Weights of a small transformer language model.
Size: 16 layers, vocabulary 8192, 31.9M parameters.
Architecture: LayerNorm before each block, learned positions, tied embeddings.
Training: a variant of Adam for these matrices, 711M tokens, 5422 steps.
MLP neurons of a small language model. Each row is named by its layer, matrix (down: output weights) and neuron, and shows model dimensions 176-367. Each number is 500 + 25 x the weight over its row's rms, rounded and kept within 0 to 999. Numbers have three digits each.
After each neuron's rows, "raises" lists the tokens whose logits its output raises most directly, leaving later layers aside.

L13.down1020:520533493482497489511492510539469520503474483484472487464510515484496530495528495507493517491570487479589509489506461474443504517463509522489536522500496504491559452515494518471540516493513516471480508508499504531480515509510515440500510471465521491520496479536521471485530445503471510489521479509463511494556433535532482509497517530485529501501511470554492530485490534514497494530465553481487501496495512510496488487505544500532459525493492515474534497532512530482446548526509429487499491536469476494502489486483462548498535490489515525532515488532545484514505494535520468496
raises: "9", "0", "born", "cent", "4"

L13.down774:473476507478500502491489487531472522481491513465513496513520492493526509487565505454483496495489507444474515510504510490513526514479506469458523463496512518500451510473499535509517525475491483510483518501541564545520513490510477543493465474453488533532483534483514498479518500524491492513538462532518480541565497494513481517469483477540481497494517512490549499493509497496548510504483479479477467518479477513497468528457492503559517521500491487496530543509489496471504500446500491474541524491474469489504545486516487533479543507496506574516505538505449505468522498514479461536
raises: "ier", "n", "est", "da", "dan"

L13.down838:514533508523469492480465538477480511448493514470497476497482490459537502521498512476512489512465496519566461505501505482515532493491497507500511534471521482509508524445496490487512523539474502484528513473463497514535467505462524442481492485465513481507519467510540491458536486528550445541482497485531555493477462475478479506513523472491472534536489467523500506485520515464488449478489507491524516506452524512519498504482482492525515495480480530540510467531536501502494529491513534497527531493566481492512537544464476484471512486507463518470483491483497505480500505477454461489
raises: "'", "’", " believe", " believed", " of"

L13.down1509:514510465513522510522499535486512511507492511467499436462497514607549540511512457507480475476541475491437537477466486489514528516527505522487503512473502474498501478480488525489553488496498480505524499515502516491510487516527514505488495469483499445533496495530497490524478458464489487512499474503508467494452475513437531504483482484476517517535529522524525494505517478492514513498505472500471530499518477545489566539507468506468537501494497488493531475480482488493470514533480512488507544536538482510461500523506534470477510489523493530504529507495479476522503495483491464498
raises: "8", "6", "9", "0", "5"

L13.down326:521486529477487475478481493491508541495506524495511522483450479568525516497497500494479449458532466496463518476475482545470497477505516560502485549489499489480521512446420478470510509496520501497538517487504502454488476485534508496481534465484488490523473494542500502502489451497522558464485506516481447491498503482481494513467473467482512467499514517574503510471482496485508488465502484489475504511515476533505532556500518511491461499514493477509532484501497510478466495511485483487508485533548523480482499531493494484507505505515498514503488529534503477490509514491541520499
raises: "0", "8", "5", "3", "6"

L13.down512:476525485512539484470451526486517519477487474477484450468512478491442483518449465531485508491526467507499513513469501477494517483483469507496504499481513543487458487518455493473564539534484444511488502474531516460507520514475557474489513471555500505531464521468549459513484450476525476530470488497518475514521509525474487522505481470527527518553470501526474484506488508498514524489521507536446468453500471500516522548528478492478468530524471497484543499477515487458454551512479501497507471499484508494551508536519509496490495453503492491518542524505535498549546529494510508525
raises: "4", "1", "0", "2", "3"

L13.down1234:466535517500507500524506507571480496498481523502496478523498451653506525474464460497471464521562475495506498496496495493465503458496525492508484506489492518469523459475474508495493485482497487512545485456459532500516492490529542472527521473497530456511454520476533482513512528487531494504519523492491448541488520489489457516495494496476493488475500505546489496496508496513504510500468479493487481514557487493511518539533495484507523508511506465490503478474510533511490476508539505526502506499519499517465476535502491493478490481501558554502487494499517501491517539527549462488
raises: "9", "7", "8", "4", "6"

L13.down1425:477469479508506530481459512513512492502481463526526536530504506500478530503548500492491545483535541532524535494505457471528531477493449467534491523501484487515457510559491531479509505478503502495491453497508496467462552484477480483482533490504487497529511482495514480527456523493489473487476525508522491492425483547488520491460520493445464502500477499526469500485466503463522500488463444514533499484477534508522515520513502500506538479477504538507509467497467509450470518512510490481490487451491512513515505479501523512504512515519469478536518516502510496507505498508510530526
raises: " and", ",", " then", " these", " this"

L13.down803:495533508494507471486517546541474466490511507483506418504528496539518480502488516507507485492524514467496461513439500463468520470471510532491477514476504497511515479531548511472539499492516495504521507485467529543530493514482504514520513458498493494496457496534514450492503486530496489520513515490470512468493501491443504549520486511534483492522491534458498495534500485514487517527495488479521499482493504520497488541494503496512524495546525533475513513485526536488508498553506520493471521492499511508484524524518530498524502498497499547494495551437523481506515495523516500538
raises: "5", "3", "4", "6", " eight"

L13.down283:483500501513469508462460494469503499511486488483517471493486488738501502509483505507486470530479519515489498499479509488494526472486496495505504492481519508505483500507485529463492499473508488465495492492476485492494493471513503498512501488501509486515493500476512491521508426487540506519502493526501481497507512510490477507483505486490504501475520492525508525459469505505516505507495500512497506465498493512499501491509505486488499497486505489492506506492496526521493495510479466508487505503531511516496527540478463486476485484475526503533510499485507489509511514511527483499
raises: "0", "9", "3", "4", "2"

L13.down697:507508468527501496451497516514510478525512482526476470456483520428517510447517521508478488480474509504545479519519516516489481495514533495525480482543506466502542513465466490506541515533502462500532507481510508525480492491503498536519491488506464464520479493495481525514508526468512519511512454490485522516530497476530495477519505547482505488464502527515540463490502520535482519513532485491512554510469481483457491488453518544465502572516459546436517513502520523489439497439507524483521517526470515499537520502497481455501493496482503506494486489504473471493478533516484451520
raises: ".", ".\"", "\".", ").", " alongside"

L3.down1068:529519500475444509488531485481516539484480506532507517493506461546464455524499500481492486533565478487465511492491518499523498500462494503484465477521478491491479538472496546522464503513514504514486507503492549529513555525488498499509486532492505508466490524481487526460517516508517494464532537471490513503488536534557508473514459525488453422522454508491496545521517520521542499519515505515520559526473501478507467524531473474493495516504459513503512458479503463504537532505531496497468482506486505500549520506490491507459483500462505502524505553495509502485497526510510532445
raises: "\")", "!\"", "ept", "”", "under"

L8.down662:522542496488471521555474485497452490472490522521438508512497488514494490502475526508504466467492489471514512475518524469512489461548464495490476504481482476553481507415507524527505479499499513517494460458504478520526509459527478520513484502518511532465543489510514474550536498534510521486497518485513522546507489501464452534483520464498497469501479519514493518516516495508464485435530486531505489464552478535464491496549493487540480476515470530500512555496477479465492535504478473530483452512496540486498505508469465490501465507530463502500513571492537505498520469462514510516
raises: ").", "\")", "),", "\".", ".\""

L13.down1058:519510463530473497516506498468485503507524495450482494514501530440536519481502454474481544510577502501484480522513480476518522504468508527521488502495519512516515445511517537476507502509509546489501489509480502518461483539488502502521493504475482542476566488507510512478532509472512505514477482548484521521502505514532533511465515580509519461464485510504499530504503473493511511511489523564491550490496499500499490466526534494491493464502490464511469520546507499464511486465473487490504512520531440457489487505529515489523534513514510536484490490511490476484473502473507496467
raises: "s", "es", "ship", "dor", "side"

L13.down1166:507503519523479476508498497473476497498508537502466507494492514654514488502493482499464440457556519498526491504450478492478539488513484550507499511499508504475512521522471513497544543514514542531501536511519452480530498480510496502534501508520461458500504486535464521522501443493472455485482474490505546514515524503474542499490487475458493492489507456498483520478515483493500500510472515504508511467531491510508514543484503502493498520521499505509525510486468514442462509504474481473462530515507511513482466523508487511535496479509523525510518511472548515509475505515479537516
raises: "4", "1", "3", "2", "5"

L13.down785:501519505487489537499498527494495441518482532503500474484469499452495501482497511472478542539495496488554495481531497500494528497545498502529490453525513468520540529441471547465559481514491501514523521505493555529505488469503490520537513487508509476521496520515535519488510521438527463474508515481474484562503479509523501493558474461498539475508489516513535494512518472527475497516509470496498485504493537543500470486523520544459509536517488506461542509532522516493445482472502486478512482488489505492509523471510459457509551446526500512518512502514475485440467488514478455492
raises: ".", ".\"", "sha", "\".", " respectively"

L13.down1319:502509508493503483492430513475501496476510489511491511480497511551488493470504522458482505518476459548545518482535523507527491494494520496505505506540511459540483528470485451461529493531490472492511539488499508535483500480510469469503503483493498524483502520514479497504532475460531534466514506468484535512500477500526467446522475542471512484501515510472509461484546520543507525534545507476459454518473482472473470476483505493456504496541465492462498498527536507495480479492543446490507503528458497531487544476489492489475499448501489484484498466493452480472495540514518491484
raises: ".", ".\"", " respectively", "oc", "test"

L13.down158:494496511482533509496478479474503449494448492484546515522433477483471478512510487522473452484508514525553566548505464466496501493501482490521469488463516577505527550530461487517504486519494459510491469502502467481517522505525546576512444492469483527501512488505519536517487511533494472486501509520513521464501502511492484503531503506490519480519499434511448460517515521516503510453516485478487469494477491504523486491491493498523520526507476485488500501531547533480495482492523498538512460497500496486515498495484494513513474515498502506467496493526510486494533488494472514490
raises: "ties", "ty", "sum", "gle", "ble"

L13.down246:524549518511501503511460507514467512526557500511479472520482427398493503514486530505479484490485532500519481468504515501485505543459492510512486496493501461508502530494496535530494481479458473519493496528548517505513548526504508504501514504465442519482464530503521510540462494499497511537471476490518568518498519493470536484539511510449498545491509500471498506471498510465528509484485475466501493514467472455488500483531477462503479483462510548479504509525486509522505510476507511511532493531457516491507486491497475483512523491490523534510505479488495488494447472485505485451
raises: "ed", "d", "ted", "shaped", "led"

L13.down1101:522530500482459516515528478498478509502519500478458498460450496490516528532541508472503515514530484543520463469484480494507493482519490508482545550510457496509485561450491512492500489546468515547510506483518509505501498441488521486494504503487493558501494503467517432520538480500513505504491471486550502511516504502523495499519517491481480495499534517513488471501447504431505487491493488502560517460507483515487483507510484513523501451437457542551502488501508488495489517530521512419521478490529450485484482524521517506480494515505479530554496527474513496486522470491487509519
raises: "'", "’", "Senior", " and", "Youth"

L13.down332:499511498517505507471483527476515497528488479496449545505497456341492507481512469527485499494491510506515494493476493494536489505509496504475530537507444522515448503501478516492499472481478526463520514506492528504475504513521503483541463460534507515525527499490453485501511494497485485522524527546547487500486498482480499533504536499487480525559509514489503480507502499545495493502490490494508526491525551482484541488522506520505495531472491515517483514503466510481484476509521487531506536531507482478482476525517535479516506492515545518506517490479468502485505511492522481475
raises: "k", "x", "b", "á", "c"

L8.down803:537485486483508486487507545519508508517476550463499552518496497503532525513496486483473517505488523489497541470495507514514507468530524493434472490491509485494511472504468486506508500505504486445540495505476477490560493531539508497468530462516455496534500492509474463514507433415471503493475471497524503504488473470500503501507469504481529509523515503527515495503484458540509511494538506500475540480499478520428506506488480484518500577459488462524525526448499555465492500510485531490524515565520521528477532517517500476513511505511505501499477485490533482527536524480526473472
raises: "0", "4", "5", "3", "8"

L13.down68:508474473483528502540521471474461480483520484511489495541489505578506517504531547520525487479493496518494494502505506500509480529502507492488512540506535467468510561540499530450506504500511481525489483499485522508511448479499508484492498472517516477518546526495514493510488461510513478483563459529508471471561506496532505486500510475532476474521525486504493482498460499502526473475458517513500467493483500483522510517509478494481477507519459496527473468506513519546494512519462460474553463511490492510487508521479498554513458504544527509503489531474495470534468486486525508497
raises: " by", " in", " at", " between", " on"

L13.down948:453513508477471495577540485461463499497479475543483497546471480439486556527493504495539529491498524485499515496498441503511460492498485506468478530504465531527503497519525497548505497481516527489504484462483503508537486516542500492537514506460505501476457459486514451524554484507530495470526495525486518495470491509466473495434546448522465485481508464521521508519482480506482457467544462528487506490518508502517528504526496490527504451515490477536485480522498480472496494524537460505474491519500479499459512576480462483486503539502548517508489484427485536478517491490495522484
raises: "),", ")", ");", ").", "):"

L13.down1136:507522469458483521513492514503471510511499491493449520536459479524444467489484510504555526509559487504502501507517519492517536462507507492481504503498558459539528533468480488439543528497481509500507505484494498511478523513515495483508510506510520531516479500472510523501481541497482457504506490488500512490494467496474501498496467542519482489489476466483506537524483531537550509456517516533510486478513499526499512458518485493450529483522513496484486533490508527479468532460478524505486534472487502509509519497512467510505528471578543502468495525511480547473493528526489507485
raises: "led", "ling", "rated", " about", "les"

L13.down131:485509554524496515521513492504493490466474447500498535461535517420517467530491477471494515503526538435545471508520506506517518530522517499467513497502500506486478541515550493520508475491495503522471507516469470495506496463543463497513454552512465452496505490487491537539472503480465529496575506517508531502463530487507494458483550524521482494499486504513460474518534523531465519522459513478546478479480509519493493518495482518494521495523419556481473530530496507500524538518522530514524525492481511472496389496477504502479450516486498514474545501468473514523495487447484480510
raises: ")", " (", ";", " ", "),"

L13.down620:527503507518462507498499503517474494532477486439467429497489517503541484534544457469499519464471521501467488499536513474513529507500521483496491537559505509531505523489494509513530488491439527466552472485500507503517454516487466493449504448512507498492513478480472529502473497507431496499513493548488483491481512484504464546491505511467519535506525466507497472481526488473498490504519522475481486495506498508497477524469529513520538512532501497502520478477508496493530491468546500480488561477518520515499476494460525492501495539487495529521526526497536544531502519491500447513
raises: "i", "|", ":", " |", ";"

L13.down429:484511473492496527492426539506523507482520499500487403513499497644525484485530500518512444508533520513479491494486520486475502464515485519494505490504501549463494539475465504509504502496481501486494497475501473506507493478487494472500497498490505507544469521517508522510546439514487493512497483479477497520498474523456474528503503510506497487454471500507466524492488476521514521528507496484493491518486536499498489509502545502486481457499537500458535504516490513529485469520495464500525473501513527493485539521491468535497526499468496554475519506481525509498523519510494515493
raises: "0", "1", "4", "5", "3"

L8.down1099:517499496464485515530487512503495542514519503433500497489469511573479478519504491510441454485497495510525514518475502485520509537493506501489506481498508525490550484512511512539472483495471512508517507494524495473511514494511455474503481522472547529499504470501499491517487481489474469475525499563471491470479474504520524547494516568476475509487523512541538499508497532467441524503495524490522497523494522479478479494490489514510531508459443525505533546473538460473498516527503504525510485483499476508471463426469518527508458521472491484512514512510503498512508527502495489477
raises: ":", " (", " /", ";", "-"

L13.down756:514506508528515497508488502512501516481465487478507556506477511505515527454476495500509504520521506477549515461487505498479526486512511472510483473514499513451494500495505507486510500498523514521469501543498504502530498519509490496485493536533507502512513493513476509513505479491473482474544546495482474497517522519537512517515495482521469513520509538510490505525481475492481537514500495484515521465473479527520468521536476493538490498499508509540513544497505510529528510492463509486492475487481512492504405504500526496520521541520502479508496519493531491502477516498535484493
raises: "\"", "As", "Dur", "”", "After"

L8.down1188:466526479448428511584506445476483486488431506467490473537479513502468507497505494514498523505485472495503497458500473533530482471518491440486463530480484521506459514458507511522487502478489483491500464471477510528525540551533463497511502511493508525478534489490497455470522443528521510514543518499490507507502493481483467530437532475478483470543466475478493545506497500510495465454532485522554544486528511541496499499491456475533510477478477488510514516454506462501546463490514501499529507501526472503460472562465524499525492485505524520520516519495516518486493536515512493467
raises: "\")", ")", "),", "})", "]"

L3.down509:571500489511477531502509519502471497502469509512484475520526514596490477474466500497503460503538490471491495488531527477539504471474526525502492550483520509502507535463510539514496509514516483474485537489468540510538537516520479525519505527478495477510473481477518521498511495487519458495543487472484537515473478552525475502530485516500485458510488536510480506545494523533505471516544507544479538498525529497470452529522466480532515498511468520522493482512473521546516495482519452541497488458480506469507503496460486474530511535455470559498488503487546500485498492506519507455
raises: "\")", "\".", ".\"", ").", "."

L13.down568:460465485489437474504491539513488448519527484507479447496507510577491471481471510505491520484516518506520519474506500498531535496490491462468551531497479481542545504498528504480539497456508554525469487501525506500504501483473503502526491520544440493502506416502503520479566493499476493502483486518497508533543531478458520542468509472488541528501498500502489458496473506505501495499492536521484514499468540503522470510486509512541504505513503499495504521481544501478456512477487452532488483461483504514509510539501512513507497488511530511531513458462457489476490522481476478523
raises: " to", " a", " and", " the", " "

L13.down1131:496508488522507467464489525523518524519502527487462508483486456465502464442506489529521481487507505506499485508478501486527479485552478503496505436508490536521488490525521505486466508464495529485566459480503513488476555505518467482553501508446466474518509471481481531576489477492519509472479527498518526463495478540467472501506519447495522506507477533505492463528542489453523484537493525504460506516504491486548492540525451477502501466489509516474489516477475510520506525469516505539492538491511508485530468486545474493508527497512549540464495479517537508531507497468530477501
raises: "ive", "tur", "iti", "ors", "ible"

L13.down1293:456497547478452479476516525505491517539507472490514517517493504377514490495517480496515517502456464504509482489514490509502483534494538478471523500519465497542502474536513505514476510488443476496495513499515534502483488527476500485440470471498471541506500476485548476519507518514520482484528482507470501458489482498551516481500470491536499494535463519460473531496512493519460441479501526512469461495549476479518489505507504486479503485512487478470449467531452486472498487506524513498520479515498510518544531475503527519517488529498517473517511522484506509495555513482486487461
raises: "dia", "d", "des", "die", "do"

L13.down686:457517497540511507451479545468512525498520527488485488474528462547494517485525480522486453495507485518517476510503524459475518538522483533491464528531489511515486477516471503486532506436511513519492495521498503483527478537495559507481518471494502438547460471500508496490483469485537525487504507501480501503485449509507513483533504513518513497532504504496513506477522466514501503490487492520454511471519478533530523536495525455447534529551521528509507509494497510491467514453507515484498538520497496460467536547498458499520529486496504500523508504470526484518478533516562480496
raises: "8", "7", "9", "5", "6"

L13.down696:469498479511502526524436520474505483498461512483516469501513504583489506513498484508479559512476496494465513509438505483501508429533471494492468491506508492468490508522510497490491499503473522480529453490491494498482506506530516497491506498504463518465495464508511506503494420513480541509467500544503483469512511543515530515465513483479486525480498495520499495479487508532497494470510463533523479488470524505525495552523539491495519488505500491536452491513527486489491537539484495525434542485524512514501498506524522486472485467505495511528527485493528489537534547519512519492
raises: "3", ",", "4", "0", "1"

L13.down1027:556479476537462512483520491533483517492510487471500541487499518626490499485483524489493482514487520510471504456490497510521488550510528481466507493506490467546472472507512505489487504523489489487461508526488470495521499491474490489540435510493478507511513535487541553499489500512496453523515498483519520484500543477513537479531499518501519499503475472507485496510506522489523476535503522520460520508490458516447484509457506526533518525482497531491503492477514500516484500519515479486541531484475506482501408496473539498540490509518530457490489563515520487519454490477507473535
raises: " |", "\n", "|", "\"", "=="

L13.down603:522468505516531453466529515503462494527500509501490513511493463415511492449525444500489482493521487502519493527500459451523464537496477506491463509476505559502521477502510537498499505498509560526530477484474521522486490520522493511485490459450500475500531513535493510490521514522513468503518486509499487515531484486512524503520512522496522498451458502544484509461507499485463542508539546555458532551464452517511526455530525492469521504510485475513495481498526463516460446508493491489479524495506482478470506460505518464502506505525491498526508515511540508510516518493508538547
raises: "s", "ps", "ins", "its", "es"

L13.down937:526476489511504488474555521541502452504513513512488493494496542526517469479468548504473493487488512453531514523547503468509454513540508503433505465506432484514482495506530491500528513458485519495466477495483502495512493477545545488538455492502523497511505486512508521486474524525492505467493500482498462477511490484469508539470482489509508504512507490503459490508526492507524489484481497486493491499485513493528463496533487478521495493495515510509483500498553513517507536503479534525504517459457487496538481496493551484508500474514527544502527512434493508481482499558531474513
raises: " ", "at", " June", "aga", " April"

L13.down920:505488505501465477518468498511522465467552459534471534577526483424489483501484494533478530500480503489479506491484499455530456508510436454496508522513451509500477516551457536492497523485449511492467476487535489500522467545482521505483520505501522542501498505475510488492535519558527509492447475465479482441523472440451486466526512529444548484515491491507519508467526478490494504500550523523531487501500496493479466514515514524542529515483483506509469494508500495477530477502525505505510491475505512493517486504517523507500516540515533510497505541479459507488511462509479512487
raises: "e", "a", "ew", "aga", "at"

L13.down983:546528497540550507464515486496474476490498552497457476480467482581501474480481495504502516531482516450497481499503503511486530479497492569499522507480513487464510455463457506486508529495507530483510523488506530500531505497520547501515500424485496473503504492486523478517463503509505488516559527509497512541484493494503520473503514491529531541553509494495498517484496522479513472514482504503510507491501477516502514541509520490473482485506481500463510456516521494476488487515496484504540517529522500492501525502506511451460502493538533521522487522494511531501501483506502464570
raises: "6", "0", "2", "3", "9"

L13.down908:493490524516554501443490533529532500494489575495482515502509497530548481486497472517482479510520520492495513506501469524475496466516489589518494503517496516483531514505502491496507505500479504473543534482533534510477510518507532466525486472473474533541485503484522493528495457509489510478502481488471511504480478461473501523491479444499492513498516484439474508475523484508481483489528522494511500458487482517486561544515481502520481472477495474473477498515516482487469520491511478498473497478496508471486488505507480521466528497513451492508500497500540493481486479496537460517
raises: "1", "2", "0", "5", "4"

L13.down1512:505496472519542506489482520500461485497509518491480526499499501604506507494484527511478456516502504501507501472482486504452517469490486509515500520478521509459537489510437512454539522482484511475483448467510533515491489478507526485531495477488482482525461522528505467538520538495511458500525538524498485498527539509464512522502507524496524486543541525473529509479483513491502495530484514503504507466461497521509521541499492529502470511520486525472547505501527503472498516486487490470477495465482493482479457499541488485518534510515506514543487520504554499507480517521546430501
raises: "1", "3", "0", "5", "2"

L13.down497:482509458515525505469513562491505474499496500526542500470485573446490499548538483502462490490482487502515490452546567513475521484483513486510469514500500472490520503526494524495523501533481509503481505476513476517505483501473493497543482462518480514507502501496525546508504509466509502500499511461526482546491526482516532508544521492499501508447485533469495449528472516542477469512485533497528486467466514505502464508486498477439513530514483509501502523515495531501487563461475519485489512466463493502496501474483503479482489488518482508517495510501471500475514505497505484515
raises: ".", ".\"", "rey", "\".", " without"